python train.py --hidden_size=192 --num_attention_heads=2 --vocab_size=2048 --hidden_act="gelu" --rope_fraction=0.25 --attn_scale=0.102 --schedule="wsd" --final_lr_fraction=0.0 --train_tokens=438300000
MLP neurons of a small language model. Each row is named by its layer, matrix (up: input weights) and neuron, and shows model dimensions 0-191. Each number is 128 + 32 x the weight over its row's rms, rounded and kept within 0 to 255. Numbers have three digits each.
After each neuron's rows, "fires after" lists the tokens most often just before its 100 highest values on Wikipedia text that the model never trained on.

L18.up251:140168109159095157189150132099103142083146181115065131091132121151136126127138127145119111105157105108088132150147099202115081111162136166122188108123156105176150129065125112125105111141144140173178118182115110152142138148140099052132142105113126161077143122124064182134118143099090189149087184115134136159094157116117196107148110142060125087132181147133166106121105107168207066102117098168107131202086163149137064151062070065114102089116149130113122091133109129158082174127175156136156095177154125128147195133100106163131135165125121111083085134156136152140047104152114134141
fires after: " ", "s"

L2.up316:131187160159149150102161121136126158102143140157156162140128162088169115068100118125080182147149082135162074081080152176121134141098076098045119103175168188096136166120120138156106091165118107172163151090107110088179079168079100130105098130154145084142158148079142119107171175181160151110196136100122137091075157164130142207135141093110112106169136131151170140136123138130109124111138166104116143139101135120143164117131112059141147139108144127187193084101110082061154088170136133095132116107135093092137166074077137130108135194138137203156130122105099104137081173102133096072
fires after: "th", "ba", "li", "ang", "-", "ate"

L12.up751:137108146068067070133116124087141140145098099088084128169144144124145105200196152167135110115145108155139116114125113142053040098123093192107091109142121164131113134134147096107138145106134125120064148153112115110171181120111106097129139143085225119152148136108126090093091093122102097114102171124119175145129168095116161090087116129108137146132067130156139114176098105121151150059108095137152084153149106178156146176177117091206118115140123174142202109140122143127105168152188139162181137110107115170066154135179159102073173130198085142162128104127104129156177100113153120167
fires after: "c", "re", "o", "k", " ex", " as"

L5.up425:092136129231121121083053116156091121155112140110155121143165089136119179155141141115072157117138079163096188153150130135126140167133161154117147121117151134128089114082096127154104073176161142116147116102166133161127134165130110107137123070150189114138104098137167115097103167148112167149122156163122128084135147103159077131119082122171136086119075115099147107070155159056141170129128047148195081145041130118112084075060094129083152072072156150175131127151083157143127152214182142169092135170129140117111047126105130163144139124119161153140080114132153135138144114110133109113
fires after: " M", " |", "ong", "un", "t", "li"

L15.up268:111108202088093142106181063117109101101197139116119127105166118079124204087192125116146107131100099070136145098168125095141100141140140131157190111073161143132135067164097118095140103151176142086133120148161170118176089090152102081093124107153139089128079099118168113132096203128151165155181057127106123120148163191175093167128109150137116127096103199111116142097103148118149141074103100162144144158144087139078123154099158132126090110117131088149119145135172142144183151169103111114170140086107173144125133073092142210138108066129158113193127145153121076086138105179116129121
fires after: " ", "-", " \"", "."

L3.up93:158160153164136153131119085174180189082124129141092125111134124082087155108110091114091150144138160175146160124106163191122088088155119094111104153143118175156133195077195159176092076164152174149082188052128150094149178144059168150120121135119100102097117081145116106150124159122136124129106115183093094163137149105096138130180157175117162078084158167116128157124119078162112086090162159098088128120075155110124135098095158138086129149072161105164075186124124115075141105130124126165127100109089100128189131104190122066161095144084123148137083145106068072123130122165131127145
fires after: " ", "E", "W", "ri", " ("

L5.up27:122112156179115072141133128151102102148070143126110125155126076194077048141085178150138163070140162098125109133136145087130108151128150085176160146112068105132142134069130159139147136088100146138170208109179152144101154156146090166139095129116090126128140138070100057112131077095174202126077078154117107141110083148123131111129147147166107135097109157169094117176186076134116097166139081081158171105189166079136108167203132118128114126120157095150079111152131092129168119125143094089084207084151182135106112109116124144143115133136106153156160131159148164127094190085119117115
fires after: " The", ".", " comp", "The", "act", " the"

L2.up496:109166144137081124171121120114187146109138114068115114160157143116138148167160115096121080120178173201099133111122172220118118105057158168154088137150130107128169140139125179149125136165170125110139133133116131120112124096117124046130148162095135157018100120134181148155137081140126172117108185142146131094178146157139127109090106114181117119078110197089120138106141094098069131087121175121148119101111113126134147139110154108178086116076139095148129102130120120105158135092098090173106191123150137013166172109105077122149080151131091165055141141131138081158106106114134141083
fires after: " (", " ", "-", "%", " trans"

L2.up237:177130134167088091134174107065056099116100157131162064139100219140138122153167117186096120182088148106147139126079123105142139107094133143177022195059107155108153107107122138129145092115169114094139149078129120117144096040091123101087153124137104136132148146172074151140220135134147153108157163139161183067139144105167145087125086156173150118125062123158130106127128058135142110133123159159108143169099122167162133163159111069102137119157133158160124136158143151156125071137092116133083145102176117108135139080071110101148155146117137168101136120126074136159145114122155101121
fires after: " the", "\n", " (", "The", ","

L10.up708:087156105107133127168121105127113086207165146052129169098135147169167132194135112215161104108114090126114153107156130167145223120144111159044089085127195117141101129159097092122121144143098111159103131129153155101162120141126135151141132114154085218119166134112169146110132117150148118149093147154156110099128060153140150112144151074164118118150108113149104116146131080127104080121068127104188127099148175133088071171160103128135141121105174143070123135168154107152095104133126207141188143089065056133123137099125128101085099116111100168077105148141134098140125167086192104129
fires after: " P", " S", "P", " C", " "

L2.up609:166137171119074128161146117162117123115107069158184100091039146125075128123101147153052146155126140128126119109154129111080186150180111153143098171115112065112113166115157100112109175126172132089181141067114150107160132127129133198134093146197172083122154105088121090178065130082130183139148086122098084116093089124071124137158126118102111144151136134091132095134091180127132164087169196162095063141165131168145109155180078135091148125120107115133142077126158127097116114136149132148182157091125167138148150207196074120128120123136101098173108102125097083100177138118163118134
fires after: " 19", " 18", " (19", "|"

L2.up478:151055109134129115151214120144097132120179128123161167109158204185114133115112140146111099121185129154101127093130171161144116084130120138061157137078118095082148117134102101152148096120109145109136140140168184199146106101129180155077147126103129106148093116121068075154168104043127110141077116107133112126146139119112151127143104196087195165083128146138127105162187141122125151160092139141118106175151128144114151176091083155147097172094112132150117103113086165122117102179190097107121142069115093125087110123161087075059176159087157060129096177106098125069097115162149144164
fires after: "\n", " \"", " (", " The", "==="

L6.up97:109148123129161139152131115111080118174136101123154172144101131073104131096176127137125163151137172084155143160097082133140137123097139137149110050126137178141146154142075083150138198062177066114150172152132076128113115076115118125045157080116167063112190119184084110139144138099099109160108110127130189087136145170111164080130153152153088123166133136126058177111108144118060091182098121112151161152094098188081073123202133150152179126146121114104111138149138107167075122134105094113138156127087166181116161157140163165145116067143170178105145084152132134104091116146127092161
fires after: " in", "s", "D", " In", "vi", "us"

L6.up144:080075153019133146086144088143080071121116146128091123127150133154089186150087100200137172107089146107165116131106180198160117145128146110132096057099151174123148134177182141097133073159127150124127142137137173113132094132117110109046140181112153116107125154115129099162133183209085142145119169104136159106105101089120080130162105108127137078100141128138174122128146185098092090100149125169198088148105076113119200157146127153127145090158180133145079085137153136095097122057157136183151133127152119121139145105126168079153138105145093157120187105145171137107156120155121103139
fires after: "qua", " S", " W", "W", " O", "s"

L5.up40:094071157183132127114092063081079107038138117134115119095142110117131093137052110109103154114160134154125106217175122118171185131093133129088126116186121118141151100119132150123122109140135102072135125164163182128156134096158144130119114162077143104110097064122120142101124148112117133149182146207151142150152153109130148128138101149115082134138109110224098090105121130064146129108155126166170119146184071173108092150178134161109113098112132155112140120149167186081185096128150212083117159141177166180142140153146145173143088132117121117146098085114086140098133133150108143035
fires after: " the", " 19", " w", " Ha", " Christ", " (19"

L3.up469:059135176119116164101205137147103116135176082111152158141145163081140179106133116138143107152135196157148126155146128127130090132027120182171131118107152156175152150165097171072178111089098126108155112112075134100045087086136093122079159203134099159144112148108136148124196099176181113122176159144124161073108113118175111141138099135120128149129084086134131103105113122174133162155176163181118146095156104161117177128120056117195093074105129095115135154109095136103122095138135060072116099153087155077139124092144142100146126127110139168091170106141079152141110111105097133097
fires after: " U", "-", " (", "\n", "un", "U"

L3.up525:076168133131165111134124107068111127151120114113169170139168178129172136110192116120083129082110103168058102155096114142155158066146185156084155198124085145128112106150106137171151188149070111142122126121119069165148121153132108124149090126101194121104124098147157099106104115176093140085207166140080092106158098103160077148147118069088180126179146122093108114105181105085101137149119124114123119140123134149121057146134153088188166170116130073148176119162158183157124174096110112100115179121119140120132079168116154162109135083073117127113182193174148089094071139140131136124
fires after: " (", " $", ",", " ", " a", "\n"

L6.up329:121157109134112137135158098079091160099164133149097142118148181102162135092119101079205117115119158105130155104113138159149131099088126161115083124176127100082132116132123141074059079143119128080104138152145171069111151136075088098149119153103140124122169136141163114168124130169076122188101217097130145072057163136107163090203111148139126106165115128158152068134125069212191141120149174157165110067143119158074154123091140196172096146177171117150127137099147148155117155055165096124160127118161114102134105085092096111115083085070137118143084142163104112103131143146153131151
fires after: "ge", "n", "l", "an", "g", "man"

L2.up591:045176166143155139122159068129131085127107099079081167131210099081139158152134139169090121083172127184083079108125142126118068083081112125151127140140078112196074095102121207122114154129208171108112093108108114143136130094143093130107131147125102154104113115083142068136144137155182132136105167171147135189141099106144126105093139132111137142134147173098137121118112142149121119061171115084183176177124123127112123129099139137190109145136118138136109118148114138097156117094109142127151137121135125040137120104133125148184138153080064159092125190119191188138085117080173131061
fires after: " ", " (", " \""

L2.up502:096135174139157065114131098131159144165146071068118100161130149129110190170108112123166091100106149108143134051121141134163133149090103111170086049104130120048145171095108222150107133116081169122147158108138132162137113080107092112172132103138105145049091132180174163140185150119109094135180160132157157109126156140094110136088155099099148139117128205146135098174112113126127156117091154183165116107134099102149122122136140093083123145121191111066190125120094107141148108121094087162139070122139143046179143141105169135090177155150105140129163073094179121130108147142180141140
fires after: "\n", " (", "-", "|", " Su", " |"

L2.up126:082128176120138155144095145130160090149161072126127154168138069139097150107125089109128124072112087156174136076153143111119164121139176155168053188137108112133180099091160127135164160107097175090099104121143105093077118121085218179129174110115078155088146107123150107137146099102109188138145136096103101142138111121215137094109179145151150108095120193079186144181140111107119097150121129072136051122111102123152150089099175118144081157075146122123134094116131103120174100118110094075112146134176134098137108128166182160153186102183127110119161131181134073142064092126150149159
fires after: " (", "\n", "==="

L2.up428:072118117162171063113110150140111076137136144146189170143123142117162071208136170143108134120205130078127053108197143103085141132101148075170146145128183122147103078103155120073124097153101130081130142157164179127118101170145144149106122078077078154155137153110118150129147130110120161151110101077127151188190099153105123108135143126083097145171104127125153165145098129148079103210030118096130138087153120121070102178116138161093110142167108106111172149164129135114132112124126153142175154099126117179095073176122099147148159090109125125157086091126098146196159149132103183130
fires after: ",", " The", ".", "The", "\n"

L2.up530:147163124171088069157155126118086026184133126162164048155092139185116147152127126073093123172019101161150147117112156115082131096088119168123106161079094171101159124131134096111116139142088144144083122140108135067162155081078141113122178129139162080151129102179103159155092142106103134134094150132185121076146194097125130137161149184159128133096154113104098117096126160105131109128143150173115108140176075132135125152194124103080124101118075111185160108151099143113114104121106152131105133103112157124149146159115094154107146164115198157157200130077115109081137135121112049129
fires after: " the", " re", " ", " The", " ("

L3.up165:165113123103223123093137086121116118102149144137133175179184169149181063139048152117107136112124120174120084099176139117102120123131002165092177120139153160176130065155077137143084133172117105097134113149151149147156148093134133115089127098165114146117193110123124150078194125107160109162095113089139110137075101166123124109121145109145156161084125092136172125148101131076129131100111078118119124128076152152122147161181154157105098100117149096164168081129190133151110113073127183081139087128103125125099119097205130169127177150164160119160163130149181158156116122118188112120
fires after: "ri", "li", "hi", "ti", "ra"

L2.up370:118129107120110094146157166096177111151126074104095166102141203184130091150135189064126132123092193145139121078120149131063107129216186109117106123123135154179136104172074121134125135095173125149149152124129138093121115113118101134116112093134144094115188081162106028111138114120126185160171134125120176103094140121116138157129152135128140097072079139149118119104185167103116139155134134158083128150075131208092082178179106132095102107131096131141144132120095136174136074196095121205129153137136155178110081133121148163098154130136141141139171105147166074132106126069062114072
fires after: "th", " Th", " (", ",", " was", " "

L12.up127:133143133195141142065158151187104143158150155179102140186111192163131129173129135145139116130135087128181131148079109120058133142094071174111121113089134086140103148139174110071127140151096112173170132139106066175131131165111211095151116121162111127118161137107112123098109112068084116089106133128064138117125166064165165094093180124125109139142139152116126126111057113064159120128121143100133202158175112107042122150158148115153173158149107123169091083147164138172103134126058155164121092081122102102126152119150132163106157112075186140102142129068096087123178133099125079114
fires after: "s", "c", "b", "D", "n", "w"

L2.up457:120168145141101147216212091138061155115131093111133114153111168118119112112139108117104131180118149127168069146069156098127157111098117147144110176099135144081131153042089114176069124113114190159132160093159130126142120094091148149064128146185203142096135110124101126146139175162072100123181180107140136050115135085101170117148098129155161138117113140133098112115119122088138167112137129152119077077166165136143136153189130149144145115104125145107124138121146132180120111091136088043113183140110134128155194173089141181121136102090164071186163137079103127070105117159161096128
fires after: " ", " (", "\n", " \"", "/", "-"

L6.up169:124091159093089160121157111170129109119111186082151159140099086149107116124085135102154093139098123104088146164111064178115102160151112154128118100058166145100161083118160194083163187184188141167155114125129183106152089062129157124108117105088133132164149187135151154156074115163103106178086113104129185161111120095141112062148102189127099182125073144072135174124138135130169156128105147108190084151120127085127142138087111088131119128158132121147077064163108132097089150086115112126137163127098101176139137116169170099172107179052098148133110098142140177109143139204123092124
fires after: "qua", " Z", " su", "==", " S", " T"

L2.up91:158190140092113125165157162123107133105135149087161097115127113073095169182104101131141146114135064142096128175128128088152123181104140123135084103161101081113144185151150122209111146089100166069088112141114151140161148136164080093104127110149078115103125103179133133099162126096203141130098182111066154186181203127115077116134181109085135149152146140178115120131077158163109163170151112128095051130103100113121092124156136138047128108143099121143108094110160119100140122146122146120204120145171163103195101141159123132146082122111110100117186149143151132068104073178103162182
fires after: "\n", " \"", " (", "==", " a"

L17.up760:104098091144082158139151117130129096165167156118144181139131144131154104217157132146122196109165122082139055151134110138108106140115164090084081108081146054126102196176111100104071193093137157137174145115179181088105130148131141120138114100109145131076184085180155108148186149094063157134108145134167138173126116133125190110137143090116101105048065111132118081111097126107087148087166123188097125108096119188119139129100043139103144104139128151128091138149159164152112156149100127117086181156113150120136080136128137159166164166132083083095183128084130133124122149111103137165
fires after: " ", ",", "-"

L12.up578:130129136131153159192153074202138118145113092096159208127107104091092123171097098184156091148103146136104077121111167158106170073067096183104108111117168123145107154135100079102083116109088153093116129150141138130116135142129081053115139145131149108098186109150054136144104160157152139147129163124109139138146133169167157180131109125094086180154114171140103098146138057072041112114175084167128158154105121169068140073119109184149134092100163091071138155123152127142088136122116149092119150153144149109087110128171224174118132134158140104094094097141127126084123164179147099140
fires after: " ", "on", "z", "il", "n", "es"

L2.up554:098172123129084099121144110111105157162180135102134078144119146092140210124106117211174082139154191161093110114035131104150098099121091097133085094124191160136130100165079150156080116093080218128075083072161192082141124098065120155157160154144115110133144131146118115132166135106108176107161138080123150071134165119158161110164157164138089151075129176126121148150139116150162076141117143140096158067145089132093102117111124132181126093137142152185125158135142101106110137156172106107136125111105170075130184193131164156122137154121145100146111107100099134114089063097107138083
fires after: " ", "-", " (", " \"", "unt", " D"

L6.up657:087210125116105147104144112117195143201119172123151183130154144055094122204168120093103172080084115161146123127136119155081133195171185097071050106141165136139143128151126108097156143085111105102136116057167150155137140117179086064138084100148168125148081137198109109186141146158081080162112177166128167140126123117114124116161133138113133173127139164091138090082135140084125103132147166120166076126044132115126166130150086100166136124112158133115126098108122116107093112126125152125102153117112142145086179148129188107121121178139126133088163047142085115111135138132148083176
fires after: "s", " K", "k", " P", " ", "Q"

L2.up523:112163101146150102170175051168130117106090089141147125194154179150156149172136134108111149151110106166165130160111101120137150133117145151130105194137113072119112104124142144146132069148169171119140156119111128123163189132106111073100071135193165111088153184091130092126104174122073175158161085126103094133076091076114133122141101110110171109098137124054071133114153132110141195095117187153148080183124131132153066077134151162085109136069143109126117065127081153129149112122159103108165120223109116107113142138126142151114173096117107148185165119144169149064059171132136142107
fires after: " ", " an", "\n", " ex", " \"", "ver"

L6.up206:048128149108126068108169102120131112158170166099117146116187164122143097093114114117064150145147109129139124130176141115178136079099142047167129092113127117156129125125133153157090149131055104142202098137191134092108101085136194184144134148125139110128139104146168139146137152117113105164132172126105114133178152178134130113056152071130172133096140174111170087073079179070076082144087124166136109079109131136112122155110078187096102130132138198114095116086124118105071114159127159159143100125112171098099146086071172170149192149133105164149181117136141157093098178124081116145
fires after: " ", " as", " a", " the", " in", "%"

L3.up559:068158175139136109143129087100150162114115076144112102117138154162150128148142084075112129130113168121185076121178119088172152159093075114122135130133106135081109148120135082124058087121134130166135127161167145137136086173086096157118121162152095145066135145134064103099144175128153096156139087141139063143100111152102160168180104106154102132142175159136117090089118133128049141124165076155118151197198128111101143122120159113200170170116196091117145098158104192106099130127066128080120159135192130079149084179139096151127127180095147127094125181135047082099140111093140141121
fires after: "or", "il", "l", "in", "im", " Sh"

L2.up110:077129116103162137097161087111145153107159129126157105148169122169108123089097159108145118131142100133106167131152147093128138123145141178081117130143118103063171173122144097180142200140037170130147140119093096129180094106131114139089193141127093128125074151103122066156124077102155146076094147137114131146178130103162114160138187140112160141135102132078154167165144155157093187183054110083130075132125100062121148162116094190076106145093155124086119094103174144137169153140150087118181142128127107155123146153095157130118218162092095065112171119126098197146086142147075107163
fires after: "\n", "|", " |"

L5.up53:134147106224079068156069168113113132151067121185101125114116132115168102166138111122152114131056120149097093208081184061129153139140182149117129169103143156204086120136109123082097102127114145172146145072116150139102087084237126176120116094149152133106106137118158152083138107138119069135186116131139125060171137082134136133132102085108147175141104119147148117145084176112170130128112157152166174112118102148068082042116129123154072125072144097168168150138087096131151126136170132170134110124141116120141136088070123134131153079157160144123116125156152148112152143125149117144
fires after: "ong", "i", "u", " Gu", " cl", "re"

L3.up763:157141173173120113134088101077092118085106081107138090178073127141083171201145144070128139077136149151146135141144199158060069129122169131083000115153118145160157112115099132118148108123134229125146096149158154105129171113081173152081127093139149102078174096140079182142209104114111128150115069095139134133134126111076119118110155104163137106107136172122210180140129086113134136125168086124115145146117102129148137149129141099112123140148118152057109117167099152108140117105118100181124085127149076130190117123141137110126112118166127114164141133089094122096131098151157105186
fires after: " the", " (", "in", " ", "The"

L3.up580:156071136096143124082103201132111072156191141123158149112118065134100074145138159129136125132114102172130121158112123120155138124160098107114157147154176147080131098145111121137093202152172100180156110185172103103156118148121160172097110111149096148104139085158158144112197101090143096135124129060138128107168108090146204078074096112118176183095093121119177157156146136142066171165132099159114178072152067138121133138157115175162111117148109077172116087165108102117128125186096144136082100122086151073134125130170117171064154104099098070081149138168153158148132112174165093122
fires after: "li", "ri", " Vi", "ra", " vi", "lu"

L17.up145:105114113132130080076126044144137139094129071157156181093130126119096158153139146065150099129157069100139093173136126160147104132111156128199103119117157163134121178152100167061111071173140146115135129136063056120081147161175121118130135121146118173132152074130076146091100129078112159148131114160128118106099133103143150099081108163084202115106141155058099116135121122106179138096123182156179104170099071134071117149090097108156130084115165102141092132144128173138116182086154152158076186172128140163153128104185143195168136199168140092105130117129171136091099121166156119123
fires after: " ", " M", "'", "s", "t", " K"

L2.up176:127149163122105112149171074108132110080145054129152171170121137086092164151085128127081134167092062168131188129114200150106151142082108146145083150136126192098186150058181124150098119063153118113082152111155091156096137091164146148151135092089135161100136066122138117131196149139134143147113132118146177061116121111150075157091132121154103078136095099128061152141115075065140121116154141186127116134157171133141103134109139113134073163138123137167106138188158165113179092147115107142120192127129146137180185097174052124140138169123110091110161104108137104134143076187116092111
fires after: " (", " ", "%", "\n", "m"

L6.up626:142144155133095112125114063116115095125153096130124144098146135150090146081145160104117139094110148133049146195139117184151155139076132108126142138082131154096072144158087125101177193121181176084153132122194078111126118130139143159103128085095067114111119145092103139198139154115093119099049100094192161104114105163121109171130121157113068148149100119167085147134158141130114182223108111152068120154123131123169162122162174111140126144122155174138082151120193150141105101121128121149090150140128079149088119095108177083185091110191076167115126151158087172079132162126167114071
fires after: " in", "ed", " In", "U", "it", "um"

L2.up542:082131104098079165127160114132079044100097138145144067115122160125083124163110097170122117128168151122070135159149151139111078116092140151078119164156092107155192135074154144123115133130143137078093089164102128127124163073155114193092122143154188139081128108117166093138143139085119084101110172129155180147162108089149162172095122066110186134123092163180128106122064172102127092092192125099111155151176116184170146136171152178159160071134110087115147094134133165094147165126168118092152128113167130115123152130155152145123085090133097107118158132210162178067085085087102099119
fires after: "–", " 19", " \"", " (19", "–19", "-"

L8.up516:117139103080158097130137061111140174115098154189063112156135115134152120126144039107139171094154166062137191104124140119105167142118087168129066171150120139111145159108120078126156110156136146083079139084142118127066145151102125101148069167158105107092095152075067131092157128146075125073142120154140102101133197129120152123159105203167130120115193167109119088129149121109189178125100109190141155130121146113152124138110134137148141114145083094128128170155167168140139157071175155121127131105101233119199099164134084163122101138073098085121134124186112131130146080124146143145
fires after: " G", "g", "or", "l", " Bo", "G"

L2.up194:159130164126131124090163140122107126131152167097118151148156159153041207186164086089125112145095106207139147078118207113110115143120183143078113122105187120073125117164129155145133138081101207139102097115145053143176081096130183131066164125101210107083118059163114171102167102149148144139127118029191114072114129114108144122135114083129148160094130145148141110104147117124167130109086156142131099154111167133170099168156082135127113133144151080071122105132127170087150159157124133126141139139134134114100123125111162159083107108096165090165130168087070124154134121125171123147
fires after: "\n", " (", " \"", "-"

L5.up339:094135131175065096153149128092122145079119071098125180105171056100143133129125134057115119156135127143142068157153164131087119086157064083127096082111211113116153121092149165110133088094176085130068141117119142148120167130137079113148153180124122139122118154105118197097195107129103167053079180151126200114152124137141169078171104052118141131201193119151147120157132146159155141172073087177129145153148156157096107179113147106139093166122137110109166150124117139129127091138150141144137127071130139074096097162195144119100125121149104099109107099161122103145168086168127154112
fires after: "lo", "o", "un", "ol", "c", "ci"

L12.up59:181143078126130106135096110142130150096167172094137092088089116049125145113114141072113154125156070154139123113055171164137135138118088149088122082142112110090114166166186143116209130204081140130114124180108093140145121104138199140115049139086181135164168095095175117104184175170089094145073154132144176128141167113147142098101069086107125107125137144129127132154121138097135145125156062141090145142110158116133081142131095122180139135103107136098094113124072139077132199144134155150124178155147142127110137099156155123174060157119077143170115134099186183090157115182147160101
fires after: "it", " Republic", "s", "b", "mb", "ian"

L13.up441:133127118113079107153126108106102143192141178087144074156133096158078134180155098089141114122157064105132094131144118084139148077144146200091118146146165125166150080102100132109128135067113119126161144171127165095142124152199123064111115125081068092134177109188099084084141113133133127131133128101127083128147193149143180121142131130115106146161096189158099130144135143072148186094114111111148156158103134154132132147166133109160154128104161109124084110127099081230081173122093135138074123095123135109128077062113147162059158198133090069151110064170103156108162156145121129177
fires after: "c", " ca", "app", "n", " C", "ne"

L13.up694:181165075137152163149076125238099147083121100176086108154070159077093105134116169117166115096111090115157148139131149123111095101124119153098126125123078092102115124126102055161173126075174176110125155141060078072135087168101120154184104144151120134142104141190150145167107095148099158150076186099139147176175129124115117121152154085161134090124105161118115114159103156179133148129111113098150112152120106097069035143107066117134126159132125114156096126163154122066149149117199177080150150128128107161186149141158133132078125154084127175138110103125172154136173117136111143083
fires after: "it", "c", "ed", "ra", "os", "s"

L3.up585:147143117083116142159143177098085104152102078096132100144107165169115154095170140142108108095104151187094126090078168185115169103117164143094029097118050092194162123163107095141113199112113177133074155165184104121168159153093122139108115146072132130131099115123134143110171075211089170143115099130147116132095114147122168173157114103109179145129161160144148118147157083108152153135099130089103099079105129155077073221102151145136128094084120120135129164144146164134136097065089099166159146108160149139125123168146143146137153084163088129160120112116144154062092114106122177083
fires after: " the", "\n", " The", " ("

L8.up17:187119155127134135175126065171106113123128091104098085103117070146075116153188117175164107108121155173160153086115144139125107123110137121146113088058179124173172125080108122089161108135188129088140143089149163128096148101151135131143132176139194111236146120148126161110098070005137148097122128112104111152148158155139161110072097134141134131107067158122141098100116095118148126129127147133107150097157135100133096137133115128133065108137147113140200087106091149087099167149190065087145149172084097113134156175105105127174150076131121184118117183090110189111119131119151145164
fires after: " F", "in", "ab", " f", " Ar", "g"

L8.up461:109113130137109130107129082067151085129151047133097141117142113208148111139141123134083105108124118130151146130162150083156125088142113075142161096085138160116152111055177234058218146112152138094148129116171126162131133142161182144148171107138113089130138115129135125156147145137136124126091096125136041144112121115103158121105132142164138134134097135146104146057129105107122155110177123147169093110118138093198088194152128118112119153140111111101131187160126180112060191096084116141159135152122199094104114120094153151137152095133070131130140130069081099108184046145176160163
fires after: " F", " part", " b", " f", " mi"

L5.up15:156093168150122088135093110111090121118111086117132119088138146156140159118101117142164063116139140115071144124149203145052192090186138125157174054113133127145125106068176171100143180161155140117148058134184134166161149133100145116164137143113171093099085161102134125104092128116167102110107172156139160139176091090100139160147124141145120109103156100133165147108122136162153189152118107206102116120136098142172131149163117163062058127127140152084156134168151124084149153087158115139098099094160159131173097139092106102137135068122088091089062134173092156122134136166215053140
fires after: " f", " F", " R", "F", "re"

L6.up92:098075092107169161123193160082099069126150106125198161107144146138061167115159117171150134156113115131127168135103054158106081107147117128154126070081122141175115136140128107042133157124063082152158140041074163148163197086143121163120128175149126084186067109156118133160125135118090140118106163149147097130104134164170097151166102117155106175168088128105109102136155098101126081118129085127120112184153122152120095149146139135192126149143130052139105110120197166120171140163131114093131134180120141106116083140117115122188127087156181141145121139108109097041096156114107154121
fires after: "/", "-", " \"", " (", " under", " App"

L5.up245:124155164166124120150148106117101120062091121103145162167108155125107137108182159179162109150088119128087135132076109079113080138107177203128132053054092158116078175148100136103109188152066198109201128109111157144148137095162169162110144141169135120143101165129119138137138096152119133144132131108116134135168109135186102121151208136112132153092114069117096111092198015089131137073146098188111108114118115126090158103111124086143173120159059104119076102168175147150163162162097169158153155168103098103096162095124167158129140141129150107145134124105158130102163111109147102108
fires after: "/", " ", "-", " un", "°", " U"

L5.up19:119170068131100144142141143133152111106153086105105136106063141097099150124089102174151072141219088131197108152071163124068150161113200105128107049162128081175114187134136131105026137125143146065139137128154172111141064173131115168095124091129151117113115139134094175102147116117118139120163159103161122094117126162129102212110128117108148096108096161189107096103162131071106117118155142173104137091155081150087142122125160097077158129144113088102066161138103129088116144091118054156136166094128177155150112136151145150167129135124138191145092097113127181124170149155155133145
fires after: " ", "T", " F", " L", " As", "in"

L5.up494:128136095055101108184165131123102157178186140080117082109102127106123096181111161185086116143210097140137118155089140125126121119151116110136055129070167108180104080205139040078125152133144082149062131124151188179174124103140149130171079098124131132074163137110110215122192129150122129194120144144132135102123090145146148183136123136166143155134142106073099090125173105116141155137060158119094112101150126157171115130101106118107131147141136161162191140074109115142051127120159151089104164119120106092152154148118146102130132173128104130101092064093150131117094160119117115124
fires after: " De", " ", " P", "v", " qu", " Re"

L3.up353:118195138060139100135141070099104113174122126113138131092153100096105077116092181117123164153182114101104125143151123151124135154076179185120122210117096075141089149120174089140144139150119089111137093110103140110141140176134146131178092131131091117109145131164130119127155101015103114114177123142159127159111115124118134094135078124183160244100111137104164090171098120125135134114128160156153118139179065152176043120154120120109110144142108109071151142137118114170111097151200124103136065054099172169113074149121150126117141097151115114129091194137147113112116183165103149146
fires after: " 19", " 18", " 17", "lo", " 15", "In"